{"n_layer": 12, "d_model": 160, "n_head": 2, "n_kv_head": 1, "head_dim": 64, "d_mlp": 832, "vocab_size": 8192, "activation": "swiglu", "norm": "rmsnorm", "norm_place": "pre", "norm_eps": 1e-06, "positions": "rope", "rope_base": 10000.0, "rope_fraction": 1.0, "qk_norm": true, "attn_scale": 0.125, "bias": "none", "tie_embeddings": false, "parallel_block": false, "init": "uniform", "init_std_qkv": 0.0395, "init_std_o": 0.0081, "init_std_up": 0.0395, "init_std_down": 0.0081, "optimizer": "muon_variant", "lr": 0.0028, "lr_mult_o": 1.53, "lr_mult_down": 0.7, "beta1": 0.95, "lr_head": 0.00629, "warmup_steps": 114, "schedule": "wsd", "decay_fraction": 0.809, "decay_shape": "cos", "final_lr_fraction": 0.0, "batch_tokens": 32768, "seq_len": 128, "doc_mask": true, "train_tokens": 223700000, "steps": 6827, "dataset": "wikipedia_en"}
MLP neurons of a small language model. Each row is named by its layer, matrix (gate and up: input weights) and neuron, and shows model dimensions 32-159. Each number is 500 + 25 x the weight over its row's rms, rounded and kept within 0 to 999. Numbers have three digits each. A neuron's up and down rows have the sign that makes its largest values positive.
After each neuron's rows, "fires after" lists the tokens most often just before its 100 highest values on Wikipedia text that the model never trained on.

L5.gate483:499475478485519507495429495494486498491477549518486496482516504528534507527495491481502458534468492534474504491476485485496471470480514508559469495467482455474483498530481523493475513526533483488517483522491518470551440497490490505491493522482479523527470472498478490494486522499473474548518503473470498513502483450485541494471475485470453520444503468502468496531481476549478526471507
L5.up483:495527474518507488482515513480483532504499503470466505479520475466551504505477541522504524533446532436503504511547498477524513503566527488495493494464502515483500471507492529479464530506516518512496508525520430503486524490474500509541477475465499481487512468475530512504515511525513480505499488475510500463518432520503473479496517550476520479464472506506479543457574507502515502508449
fires after: "2"

L3.gate225:477420555484494471494480553482526469481501459498505471527485509485497475459470510508482486499503479471524484546410462493509540463512481533493555523515477507478513499509507495471492512500479475483487471488493491479516525538476471529530485510510488498492507510522535515490493503525479523527495481484527523527487491526551471516498484543475556471477496523515510510500460524441495495550510
L3.up225:483493507512512544494523484506468516507502546487528504496512542516519456513551478450453487532501488528471489510462511512512506479489492503510495443492513533499511511503486505486536501453484496534484517509522489517519571521485513509483513545497532508450490496485538512533486452526488473485513454471457515479543485520508468493500501499540485507565493509459470431519490486477471542487513
fires after: " on", " B", " A", "B", "G", " C"

L3.gate314:488488480515532520512463456482505521516491492538557540513491514486461504500481509527508549498463469524481485471504467491487523487491506480473505488500554505482557472488524524514498526504494492478491509474533492447536491484474519504519515511503502513502517475490505476521490531528437466495486510484534512408489437536507523471507486509521502459486499460530535455511486502483470505539512
L3.up314:457519467539498543473521479491513568512507517539522524526462505492491537490466528537490551553491487552504486452475510527491495483486540530511501508501550524491527469497532481481472468563545516477477494472513482474514480496508507522458520507479541516505514494480503478503516522516498476499454524510530519453492486552503526493513515510535535518455481476521536507509505485508521472536495
fires after: " as", " However", ".", ",", " Sa", " COVID"

L8.gate300:493459549522511411528491543498510525468533473440481518525500516508468508522488494501496503511505500503481526511505491546515524542506468482523479543560510512450486521528484505482514490499491504480491499517518486492553546503476508488505486505508477442535542553478507480536509508477484494525517504515489454467487483502526506499507508543519482464494509472505538504491498502492526522522487
L8.up300:450509521491518567481499523513486504492469487473485515485511500522465466480469477493510520518515476496495537473541469480530509470480528484487490491454504520535566492471458490503503542510489487471530527483478531499505513469523498529517490532532508506482451465441493503516493483529482443526507485483508521514479460515472503528523556490521515518527515529514486497475492486487476486501465
fires after: " U", " A", " C", " E", " M", " S"

L5.gate106:512484542483513502480492422487486442500500499518507497493506541490491461495498505487500530571508481491498522492501515457506490526506501485549475514517478493539511482551526495537500466469529533486485469530475500535479492497548480517484523472478503506475476524485504490513536513512482490498496507522487476485515564506507497469516498524501460522497525516485515571493534520504473507493479
L5.up106:517554522527528466493486487522508445504465494516472445495507497514534442484465508507494501523491523492501545521477525483560492524520502466484484551478500502483484493501456476509482456498492503517551506522548472494486528482476498473494481465505502482505515506504502496554518526484462499514487516508488565493488537455472524534485486488544475511465488495511530528508541507553503493483479
fires after: " the", "The", " The", "'", " \""

L7.gate69:506505461486514505498508522485503501495436545507530448478485527515482501497410536492523505483536463466497472536500515514498551463461502497503460522518459519531480489485479533461495528502509479494490498476541515489515482497525468491477479501463486475519493550506488471508526543480479518492473510545515471486474492486528517573470542485484498506489465518509483483495501529507490498475475
L7.up69:507489503508477504490538514536493536533496467534459483502473477541543481522475494464530521552496495510461496468543498466468487510508482487564541471478520504496540474489526490491502526493489515499507564526458490493522508484511470501534510504486449491468462486516497511487497494511507521476448530503519496510551497531502466483474474536526487482480521463467506538468492529460508501523492
fires after: " in", "-", " In", ":", "0"

L7.gate370:547480523509471511505481489530483511549520470521515524483507509456538519524445544511493515485478480524532523485515500495494502482491542497491510520504555499536512486456501496542515546521509524508498543451443507495531492512511496498495475525480482489482522507494474454519547515504513493498506497549520529496471496530479489515463472491510481509456480471522454492498483552441552521480500
L7.up370:469522522515513517518522471496481518508480506543508462522506505475498495472490457524504520483519520511513454504495505483514513520553546528570529488470516527472458509454517484510485500470487427469483497499496472500493520537570498488489521507501463477503545489548501533511486521475473515511491461487485488497501543519502466486519520489506499492541528536485513535547523509515508512507479
fires after: "0", "9", "th", "8", "7"

L8.gate93:479439456475525513510484468480525486490507551490463500499492461513539475516524492517480496511522462528506471469496481537515461542486512493527532467469519521497529540487472500475508536493462491480549446513479525473498529476520485435480491534519545486524492506521481539523498526516529511520525490487479493508441500472498522494485502535499502462510493535492484483527474492504499492479514
L8.up93:502523455485506461471477495519497526504498503458534495505486480479560474531430497527527540465497512537489513517515504487516507498522476545484497487535488464464506519557520497492537509455453477464518499526497537529486498551496470487473475497498506479506479537513497522501522494506483506499485482500468539529506518452479476495522515456491464466481477490503469514518537477442536509540462
fires after: "1"

L3.gate488:554480493538529494502536497499470530482518541521501452497477529508511482499456490516467526501438516526499509470490525510508482513505479444516535493515490504516487494458473493484514507483535509482541532514461511473537497490457458531530467510477478511489504493496512473529500519506514494514486554458476526486475522491490521448522459434518502504519481505519532522477483475479482528533504
L3.up488:518541490484536491536488486531499498515530533461506469529516429478548547472494520487465457488489475500503523467532522465517469503512516498508510485486506474475490491526470481493497491496532508482496486519506533475535478464474496503519495538481505505515501511528523510516500542479517498497494493579489477510508491467493504430489469463484514463490534554516532495532468539512488481499552
fires after: " well", "s", " did", ",", " that"

L5.gate267:508504511497494471488504512456473457498499460507505538569508520508523496467490479500530497449533494564441472497510474503492518538507476507486481559535498465477510493527532466471483502490501561434506499477513494471517478481513477526459492527514500484471502501525481530466498517469507467468499491517475497509456510514494479475491507534474484472483515534473490490522488526528511521482490
L5.up267:520484486469483479460533480528481442471483508519515475528516524481497492485468453503468451511540510568480509454504521515488492533468479476504494508531497456509520486472493482497484519492509506487503466565492478536514471507557443522494544526495517500471489500510515490495508474528515483522477528474487490494486533534476483502510501513496521459516517493516474509461468515455497524467494
fires after: " the", " one", " a", "The", " A", " The"

L3.gate186:495469487497507486490509502474463432460468484488514519484500511469470489467491488545456540479467503508524502527546414520478517485498536519464472498505499511506569495496496542493512489481499505518510475533477461519473442482519493504498535479471500511533479517466504513506505475497449480508498507465504518476490508528506507515500502439473523437512459512490491533535506513504526519547502
L3.up186:503478490500521480469532505490537476497481509528520483460495518449475499482474500481496471503530542490523488493560498522511494476474481522473486514532510517555524458537498515524516471504490464535486481495514490495531502484509477491514484490467463517472482476520493557530524521536488491515487511537514532456491480515498550536487487523521527489515512424502472493503502512462525502462483
fires after: " A", " P", " J", " p", " As", " B"

L8.gate644:517483511533490490467502502495524405487479471522500487486460527533479487501498532465477433515513466523494456526474458479479515468550504453511501500529491475534495476509490487484486508495518495500460474500472524503496487484497501523524534490478530532527476498457478523509528494491500502522468505527488493498467535489532489454452489506548525511466504481501521473544523533522470505474488
L8.up644:518516483519479534510509512546535475529477462482454478484471515535503506493484462460479430538517477507503484476506461484466500487505492490519532504449448517524494540499509500497514496503518476457488531484511476508494478460508521491490488474516481542494485514514486531505512477501481494499456515505488479471471484506461498473489513508521477526563545489481516478469502482517453507509539
fires after: "0", "-", " time", " Follow"

L7.gate615:537456500509471491481501498493495518493483477560508556514523507495515512480516459502502497487487457523434440514534505495463532514477487513486466523472485511542471497461512490503534472489522513467480503482497512518526450498492481501496496509466537517499478455505515548475515472497541478485484473517544484519486471487476484498499496557490445511472507476554526518525516503492524500528509
L7.up615:535501502500495572499529518523491522477498472500526462496513503533469523522508480458569499503526455484501508475462482541499544530474512486481500478499494534494550503478495511509532485490531502505487515489477530514464490479494492487508474511566521514458536500481480541501493488497503515542505469519479485528467501495474494482510491516480524497439464506511541501483501486532449494521444
fires after: " |", ";", " ", "–"

L2.gate611:495533527534463500498450491504473473462461507532511519511507472481496486473502498502530495473511517456453497482485488498506503496503487496473512513500469567476460520512514489509519528490520492511496510540503507519505530495551519468483484506473472472482555505516510514501495527502426508494507467496513549487487541525536499511495540498529500513513460522524486492525512553471467520471485
L2.up611:532526496464486501483461519520515501491467466499521502461491543510487463511532510481551500523510524456473522465429490518502502485480499513510546512493507479498497532474472500502529452497478522516535517501533481550491504514524548472455474507470459495518567551478539501437530523520465506510496520484518516504465481551490493502527535482496483484496506492515500522493495493498526545509513
fires after: "1", "9", " University", " "

L3.gate260:518525508547483460506465467490487490502516511495511464520471488502538465473462449506489519523519481501507506497519520498489445504506524494508498481474468505518488485472473524479528506522498526461507493499476457474505488521494475469534504508504481486429475546488466498533499502489511520510425503517436541460481538532522501512487521499493502511500547528465492509495531503454507525483468
L3.up260:548513473477486501529491464491549480519505533487484466527514466508518479507498502529551556558524496491457517488512511469492506533522497483487515554497476517505512511543512519471504528503489507440507497485490442497520476513447506468514504500511510487460486521491470476504509501503533526497460491480462573464517532506462459518517535489458496463530521499500515537513553538492447506500465
fires after: " the", " The", "The"

L3.gate491:534499545470530505518494497501528503549466461522522505473507494460479536529447510541538517525516522467507496518498445507506534497467511501489541485507485480495546491496489494478527509517500473494512490519514510476513501479505510508537520485496516454509507480495538559512512484520506528484489526484458473482492501459544538471503468491476486484473516536518535514435523523511474470469501
L3.up491:459494475507523503489534486471490524521507483455506522519476512487546528513498483529512482442451503528527501517515480485549508500469491466475475489501503550526441485531495508539463505471502498500480496516503514463489528494483511527538562502516535490544470476475499522545506483502487497476488484544478468465505482473496470508480513498507492509499478463511499500480459471520506479530451
fires after: " in", " Pa", " In", " All", " mid"

L3.gate67:486504562466466496487471526507541491504502523503534489489472499523492462501502454507503506506493492466543516494499490492476453503512507492527472502493495547437524517451465522481526515521519506475500517544527497482508511498459474498524492503530497427533470481524476505463524488518509459487465519513477521493478495517490501505481524539496502494431458517567482479544483479524513516536474
L3.up67:509519546526468540509503480507431473516536539519463537503536518490505487499512520543458520474506462510514474520478491473481517549557519539490486480505496507552543483506488491480526529502547488492469509506521522481496490487497523475479527549498473500492513445483504518526477523491524490479513480507498514474443485494512503501456528467470513511497492516471494481531492542514470487510483
fires after: "\n", " \"", " (", " Re", " re", "."

L3.gate130:483467523534499501509545511495494493475482484501498526513449479505501488515481493504499492477524505464536524480508542484475530468488487513491503482532509491510501517525481457477528470531494495510477493475492478502548482505499534579531495464522545501516479527507445487476489492463526506481494478525507525473512504548496462482495489495451500478461464488472487479533493515496456487534558
L3.up130:529467502508523505505542495491488455520470536497527455486515500498515511492501468504504489519558521523516480472508539526464524526466459490454495521492502504540525523492503496508486520505530490499457478524462525493527440510495492487485503502518491504510448528513520483518438494525558507520506498454465493526521549501468498503483477486475482495472491542501512491492486548506450485512477
fires after: "\n", " |", "-", " A"

L7.gate307:496498517516527522544512500531482487535492490503532510492486482512533430479531533471500505478473569489519542519515416544536473484503480503507471514462516511517492481486452507510476494507544498486494531510497542519498485471472508516528467508518537482495518529482523540517495470503506475504457508525463519516493498513500496471510536513500492479520486477504469505486469519478463514507517
L7.up307:510517531524482535499470512512458507527509505514472551479541471481514489469526508509526476463499484525474472529528501480532524480473536511509488488520520507496457437507494470501516500515501517540480500519533472479529548526501509503521478519480517528510496456481524505494455522498478517500516479562511522507473490526476447486490512496474506501540467502458530490520506509429459484520489
fires after: " ", ".", " |", " re", "ob"

L7.gate658:499494467487494497503510524452526510488463530520482480504509531477480480530479509471495473509443441451496513529496491484532471484526504466491531538511516454462501494525468488505523551519505523459450524496500530482531474480541511501544465498507531537469516521475494483500490495533501511477492489500468470487522515431483501522460499531520477466533501483521409494516499510501462521530481
L7.up658:492506506526523550491500496542501481470476539514525514510480487507530465461496494459511478466511512508520503523501489476513507549518474495511493574499501459509556498528441531462473503488474510493509495497517518480532544482481520482528491492448483498526507495503510539499542502497485504494511487511521515531505495543547499509453537526461481493460473496511475514469541477503534504505511
fires after: "2", ".", "\n"

L7.gate742:477518528484533498484488490507518506529493451513508508492534525493479491480447490521552492501456508465495470501493521497493502456452514488516468499502504446499471555540481525499499526483526475514495471500527498524530514480503502487500500500499524528457523535453515507491476504528528479487486528471466506484458514474556486483470473543487479518500494492524480480486489504504526497491560
L7.up742:502499515494461511502481456511523480495531475480477517535489453466520539487492500495533559527456536442490478491488518509492508513513483492530481515472492478491454513498479495507511499506560509522480430518485518527540506528525527467496486494522493458476484517499532520504501496538566502506478488518483508475461474470514525448484501502475536452517520511523488527423515506468492497491495
fires after: " on", " On", "″", "On", " ", "2"

L8.gate296:524546520509497464524525432494458464526541502470526486493539531493465529486462514523507509507502483526512482511479487479484547482509529515499508526509500550507493494485493553476502536492521555493484497538476475501482500489483534494515494529468485512467483532494506462503527526468502465464509472523495495489517504467492504504515475496493481455471501523489494520451483506450491501505484
L8.up296:505518561460519502558478493537511495500485489492493491470501525496485511476498501498474487491492478534504547506516494506511511476501541533520521536554488493542485519514484490495558510491541592466498492544514485500503508491506492524548470502493497479468515498481525483519476467492506522484503500530517524521461491510462506470456524491548491489506516500538476512436537481507533514484478
fires after: ".", " |", " the", "The", ".\"", " The"

L8.gate384:487514537450450520483473490468523476502535466543544477496549529484500466503516465540486472484562480484449507503498504524467480495475493529524501515528511493487530509504508516466493480489516542486468516560452503493533477533471505455469541535512504528486506497496507471486543505497499485528512524492505471514497497516505481473463513535490528513510487488502500537501478460456478452535490
L8.up384:491498494495482514499479493509485483465504487455500503464484470505536542496470471511520466505498512505551470499535505486471472521454491471529506526518455544493495472470474509446461478485472480513492487505501457492520481451506486479489522519507560526489519466490517528510488499489521487533484499510510476506468511473494478474497507496516470484471463445509495442473469533520432491518518
fires after: " |", "---|---|---|---|"

L7.gate390:478442443529501473462519529481514539504484541490535530484500501501492472480512484498499517499506519487501507488529467523564524535478490505444529493590479525476497511515496463456501489474493481532525512554473491533522519491491532512537515489506467529503514502498497474455516472474502493509491470507459522535498518529454500510493514497469461497512535462502532516497501510487446483503519
L7.up390:498475487521507478504445535455503508509493506506509526500481525466487533525492476496512531514448479509512548483496480516557522501488435501511473453480478502487468482526491521492520474537506469482492469490469473492484478490447494498532530488527482526495510522480505466491481531490524523505484485493522509491541484505464519535499484452490491528502480452531514494501514519556491559456480
fires after: "1", " |", " ", " de", "4", "6"

L5.gate730:515537463530503531516525471517471507546465461514496491510482485460503491470500513488509475514488532482539531485513458469498464499494497481502516512544526526483511521471463512493502497501503510476487537475479494463459455493475491484469500464481482508464499531494517460510584511472530525498480505493485487472512465481514548533544438501522513449499469512512493535509493497495496552548507
L5.up730:492486540535487488525526515495509511505501503468448496535486538500532497468484510510465495513514511488481529478500522465507478463498492475496498516479519473544574476502485524509503468502508492499479458543489512543525473529498524520490484505515512488533495531456463552480484484514521498495525494520473502457544499496517511523524501505481523499520521467507535519476469513507529515540528
fires after: "s", " S", " such", "\n", " K"

L2.gate267:460496459501531469449523528500508499451495441518508489538525521486479492499551508502488542493489490500475511491498453533535478485474522523491501461506485500555475500499539499482506476471521468451496550518467489494515485544541507487518519522507492469519464500506502459469498468515490506466496501488501500514463500517536490512497542493439485528486521450515520482504534492523490533536490
L2.up267:484489479521437478491564515540515524535471478486531480525466542511492492491512515516543457519488510517499473557535526523527482503515514502516514505463416500533501500487491488525491536524493506487491526492474495519501545530501463515511444493531514516496467478496482474457504456491540497476487485497501507518506514454544516488482499460471541501480541527499498553494484491462483513512530
fires after: " member", " one", " |", "-", " (", " members"

L3.gate154:494503475467497504443544510456494489485477497498483502494503510503504509499456507512492525492510512447524509483461480503468498522543472502512511482516543534458483531478505501490547503444489474468529498467485455516509506471442457448526545485512509498468542507473517466495477513467508535498473524497509512446487491495482520505484507491477492488502475512493559524508541498496528490444477
L3.up154:491489466511497478504518494505509503482563533491522438524469450470503483506514458516522509507486489498505472487486452497478509515497474476513550488506497520503494553526526479483448482489554488501486501479494461486528491430548497498509533530461478468503541498483548523499515535486508495482478577486497517495499505491473510533509526486524510455509488471499529537505528500528538485536488
fires after: ".", ",", " that", "\n"

L8.gate829:496482544543507546501525513434501521483489543507489480490506517482494532500490528506518495538497505529487495448514501496499501457488508444440482510511495539469511518492498489495508502555551537528542507447499504490510495460464493475476501469490501518506540550489482497506520468514510470528505485463491475473518477508482463518498471498531532510526468489486482478518492485489482505481485
L8.up829:541489509522488470536552483481508490511505522466498515544484487488556539487502512473512522482486456538506493495502531467481516516500525518542507527510498516525530442499488489527451504476520523528490543544523502499514544494538469508534471542538500516468496513476487488500472447488509506503515511506495472488551486474461482490506510464503494552504419526485523465494480480441497496505531
fires after: " ", ".", "==", "\n", "–"

L7.gate190:483534539495544491479503512507496502485499509479508511484511473485440487489521487469511523517542500491495529505491487494477509484474481465497507482497477522466491477492489495548496503506507473501492542482493543484512503476506522483523517485466501481533510521489504469458487516521503545524519500467549490496541543525476523514488470518511496488516491539476499432500530519557455472525526
L7.up190:482512497492513523510499516548490465462512496468516536500484503483490490467529484506507502513514558480523490504481506496536463485505472487485532494480455442510475518519539445464481481510467475468509522516488481527488487486509461476479466472510577524541502471481494470496521518504502533496502483571495500520471490536506508459516527450476452479469481449492470519512492510503498549539509
fires after: "0", "1", "2", "9", "3", "6"

L8.gate311:482493508466516494503493520470523520478506501500515480510511482477516530491450528492514504485497490495450491497504483505493498485497516487493533491510508507471470487534474455468546496498515470522492467460508476519497507452497495514521475495537479464471478498495502481516521456530540511481489484485530483478487483516475497526528512471499459508500437518443481462504468484414501529488514
L8.up311:486487497492448517456513519516502529462496487482524510538522492499506525484527553457503492487507525506479495507532507497514523454490481488518487490494489520454489477514453493519497519489509505510540584510515511509534496503461472485556502546480450462455460471518508518501508492469536487494459494485510504463501486484455547541538496479511532544528501519506511495516476496440481511523530
fires after: "–", "9", "1", " ", "0"

L3.gate132:492548512503508471466481493479524431475502500523476467447540514497504517488481551472504490509500525500513477557494517444506507513462525518511473478531524489440471498519500512492516495531494527452448514478519550486463513505483502475512507509491515486534535472531466548531520497457548509486481475509528507500490477462464513467466483514541499451518482524472485497526507486538505454505519
L3.up132:528482528523514499506499506509511485493501486502526536482471495486501503472527506500524519498508462507455507460533509534523479514474504462518485533474470478526547466522520483535504513516496519540489499474484484464520536492468501520482495521461550529523451446561464471476512488483532490429520486494508476523456494488502504512505524513471506516511524475497502555537488511438492495520484
fires after: "/", "|", "-", " •", "'", " ("

L5.gate346:535535491474495463478524480555564503509488478513502483546538533457498495492507531531497479503474494492459502525499499483558540534488522500499544472517520459490545518480534512464511506507536524519520518498482503524509472505488498510547501529484488488494468477498480540486521528537470519487524479503462496509506495493499504519499514488531503477481511490529467497497553505542456533517498
L5.up346:500508494480517501480513517447499469512471479503480529481522521498490544501494509497486533519520468527527520485468505498503507489543452522516489482499502492522512498522503540474501487532453536518452538487536498503521497479479455474482526498498508469503470500517502484461468536515482532503522524488529534479462496528505508508525532480546526477445494529551505523512535512540471541484524
fires after: "6", "4", "0", "9", "5", "7"

L5.gate621:526522528516491521508471446539528470512513496523439514518532463515551485521513469545464523513483498534523523548520511488512476523499506512542500529523513528491483474527497463477520505502491485533527479522502475510480480532541492481484487516515487459462496488473475480500521529528462505495479462486481493477558491513512506531442522497529491493452516485499516516496527500554474513528479
L5.up621:531509439486540499498454464496518484512503473533464512524538507468510490466450470523529522524536465495481503531463502495475519496485509545518509509474510531530494518519489500545516481463488490471514491509545468532524445532512513523515499443450476455443478463480508502509465486504491504503505487475471484544513479510528513479469501468510467463513485509493552478477493495506551444504509
fires after: " the", " The", "The", "."

L7.gate824:527517504453438487515489499469500475495496466520510493464506502530515491505484495522482544526487486491498545484484514518458498460500529502477497521479470529491516494495506514478496518472486513496488485467499479506482562504553517494496482468477503472465524520514507493507460513468518510477534525478469507474525454497487529545462508475480485530509517540483529495552477472566462553445512
L7.up824:506484534494535492499455537510554519499470520484498497500487481468505511545485475514529504462507503515468501532472506504490540519488490561459479468502475492494530541472532523462467491473518461512504486502487510534476513489472507498493466457506540462522460478513514507503519489486497538482506544488494550489527506481470498513502548508469480479440518518565539434489515540518483481521500
fires after: "1", "9", "°", " House", " States"

L8.gate80:477459498543486485492465479528555512482514510504524491552467512518486493513494482517494520537491509494499502521507495489536517521463508526513546475471496533476482511492537461478483489507464513510513508514510495521463463504525496512517507507465504444505508469480499473501475499499519520480451498485511494508540516504507516554491497519540511531478495523520464536534525533495551497476527
L8.up80:504488529464508506499481498445494533503489480472514545479510537447531539480510515468500488474493501504473525491527508503483480503462519465500544497499484495504459510502497514491464491498532498478520511498511463522446511491441532445493514515517536502502524495486519555543519498482476532503512502540546499510479490533528502464514489437478486507486527485546453501488503549502509505502460
fires after: "1", "9", "8", "7", "6", "3"

L2.gate413:498488514541475467477520498490549508492521500475513487467479507510472498480465540524521501477486518486532488535503490477524510443487460500533487511499523495466507542473463485497486530503509493470490525498517533528566489514489508533455497479481580559504527505493478471526501498478511514534460528560519489445488519451504509510517500483495537489494475520489511485492480491495506496501519
L2.up413:488502508552518462515508504486519535508504482510475490530510554465470529504465520465478487470470521504511518531487496478499526496523493492504459528524491488519533493502481456521445496518509496504489493474497543529531521543494473534474521516498557526534527492498481484511531505514506507497457479510514489522523519436496493501476482526487510490464489538500530460547477549504519511472479
fires after: "P", " P", " S", " K", "T", "za"

L3.gate317:491512498525493510535494497506504432521477512534527510522498532490481488451528502546514505500510515503512489542507530501465485545505497502513522501524460487492511469526472511509466503521522500493472506548518474495494500496524507515485504496459483507516519521462507495547489521486486493484527500487470473504523543519489517491452512506539448530469503502505480540484496477502462497476547
L3.up317:528505516495513507513526433499486454442489473507480506499533510508503502481480516516527523495429523484469517489496526498484502528516483479549497528487506478538537454543495535526506466476551486496498460491496540538480490468477491468469511518477510482485542529449485494486531500473484493498506484494509496500468535442441468521465503511485469469520504528464474558472504510498481529471475
fires after: " the", "The", " The", "-"

L8.gate611:456558478466539522499481488487549485477521502519519485494510513488495495473505494476512477522485516495550485490489466452502497509499533511502471501515490485472548518554473496452445531520508516488457496508492538484530486504502489509504482549487505517500500487534485500507491512547501518549491460468495498472469500495511533504505505508511478536478505487557432487495495526478566470491502
L8.up611:470466472488508519509493474515490524514436553476493468444521516481516505460497526451503509519495508483508491493512464471452532523510502508479487468527500476514488558488566499466474531520511524488515497522531539500495495482436504522476514469495492488502518451488543493510470519501523512487523483543467517493492516502497509537484499540466526484497505490495482501517495477540486511492451
fires after: "2", "-"

L8.gate298:503506532489500484468484534539501484520534446520493487504497540480498463518491478495513514524530560471481466468494462479515517487514489506501510480508477455470517488548477507510510491520487513502532527490518535527498526542511514497521503473514498503478471499485444487454541525482497505506491472459464516510485485471489532488506500555450501458492457494470513479541542517515514497547463
L8.up298:476540523519535517511478529444461510529471460507469524518484535510510494500513495550526449475510514559477528462460464516482459533501511467518531490505491498462507503512490489539491492498511504520534543504522489483515537500526446509477470529492492499470454497476490539429507453532533466512483465487479519501465495470520497489524503513489489494512469529508480526487513532445516480535478
fires after: " |", "'", " the", "|", "-", " a"

L7.gate189:485455525537514513526474487527503452515521511510491484495489505504498440505430499506491520486503550515467495509510483545519499547494511474525503487503525498500513493478464504477490541539491552457482514476502489487521537543511492472454506487483482468509494487559515494494526508537493511434542486554522502473502498541544479526489450512526511496459507520485495474455525503492530487508497
L7.up189:495481508461522506483534478477513429491506491474497502426478520510547510505535507504512514510481500477525500500516488499482488479493498489515470517498520500529519458521485515507506468512521517567516483490533475500526529545525546460543508494498489535528534484430521513479528484541539472490485474492472495536473480512509543507526532481513518512499497485553525453490542534508514480494484
fires after: " (", "1", " ", "2", "ek"

L3.gate613:488522496482488554496506475495526501489475513526496538542495512523529499502524488516497488485540514506444470493469497458486544503474534449535486486494500504525473516507481512540492516527542525483498527532514484510466493473499497475511539536455498490519485535483525515538500499464524468478480500546508448476469561502533506483486535507499469488516522558507498538528483503481492498570441
L3.up613:482494495504477512491495517498517516480494507515546465514482515462472474486514486495503457498542506497499512450518523504521465509493530458472455530496498498492507493548475550504511506565511515528543477510489513503472473524496494479479492476472490501518450494532501514489565536525509557539532535483514489451528518486479522505491492507513477476543505536535452491555500519515486484472477
fires after: "\n", " ", " (", " \"", " the"

L5.gate664:514522482502487495498487437497475472482526459449456463531494509520559487533441545476507466496481493511542470527431521467533494502490490494486533492460458507479499488528540524521516464538486504482508495491526493522501472516490491480480546509493522491509489516534479508479484515491495502498493501512521504518459489482500468497497491540497460453489491495540483490481445513508494488491508
L5.up664:508489521462461522522549484531428480487481508485528484507475492579544519482510490520491506520528489494495472546494482505499485533479522483459512533510523518533481528477456463531508481464483495482439473481494504519504478496513512512490509492482510507488497496470541532502506507443492478501514475502476468511515493450510476506450511515478533532521503509523532491479528522561517519536496
fires after: " the", "-", " of", " The"

L3.gate348:500473460503508493466518494464507478538477487547442520469483548468468518503538508505497446474506487521505481505495497474483524486479521488491498473474451522477527489553515515518508519565509516468508476539497495489529491477490482564529465500527480458512460513470442483473492500503502497517522507509511496502505472494488445516515517481488491539488460538506476481490495560467453477504491
L3.up348:486470510492491493504542509485481487479443551511493524521481480500523520488500512495538487494502522513486492534450533489505562547534479506485474504530500480530490523526427516532496486510497511473479526505495483488492501494455498529560486465503455499520511457501488488489514504468514479463520517527468449489515506506459475503506509564519537553482497529473537491516479507500480516482450
fires after: "–", "-", " the"

L7.gate269:529468521441491505496421515475495490507488485493491484528493499489516545527504554488517541512504452458553464464509487487528439490485548481530529504498516501463499491491478484501510502489510513484538476519490485506472557536500506468460506493466482469499515527514491489492507556478492503502548526438485504515509475516485519490507496482532521449505513498495490489494484487450487495503526
L7.up269:515512522510488490485513493501472489462474498480519485532499510476525498507469483539520515482494528480486464552526452496487474501471475504491516523517498457473472501538505501506538510536512503516461466509535530525517533483500535551517460482491520507490552550503493481502500534527499559520518498480514495450500526460468476487539486495515520511530482493527519509500490520466482502485565
fires after: " ", " (", "1"

L7.gate377:507508491495470482477516493484480535494513552488535503525491497471507467530462503496509488507510498515529480546525543497509514482521513502505499456534525493526500461518526485506524477523495519469516518503445481476558487518485452508446483501451522490512499481494486503487465529500464540487510502505495498531513555489434441498451521495525504504506472471478524520517490506464473488489509
L7.up377:490533496523555502497495527532492506494465483497519550492519466457533535474501487566482502509492489546503495497516512459536555481501553450535499498535516446482510486482526514486518531443523492483483520436492481519523470505501517519500519508482503513477537478491503472507517512518503529488505531466469463542499540499541522442510521515502485506516533500494528451541514478459508511529545
fires after: "2", "1", "0", " Ser", "9"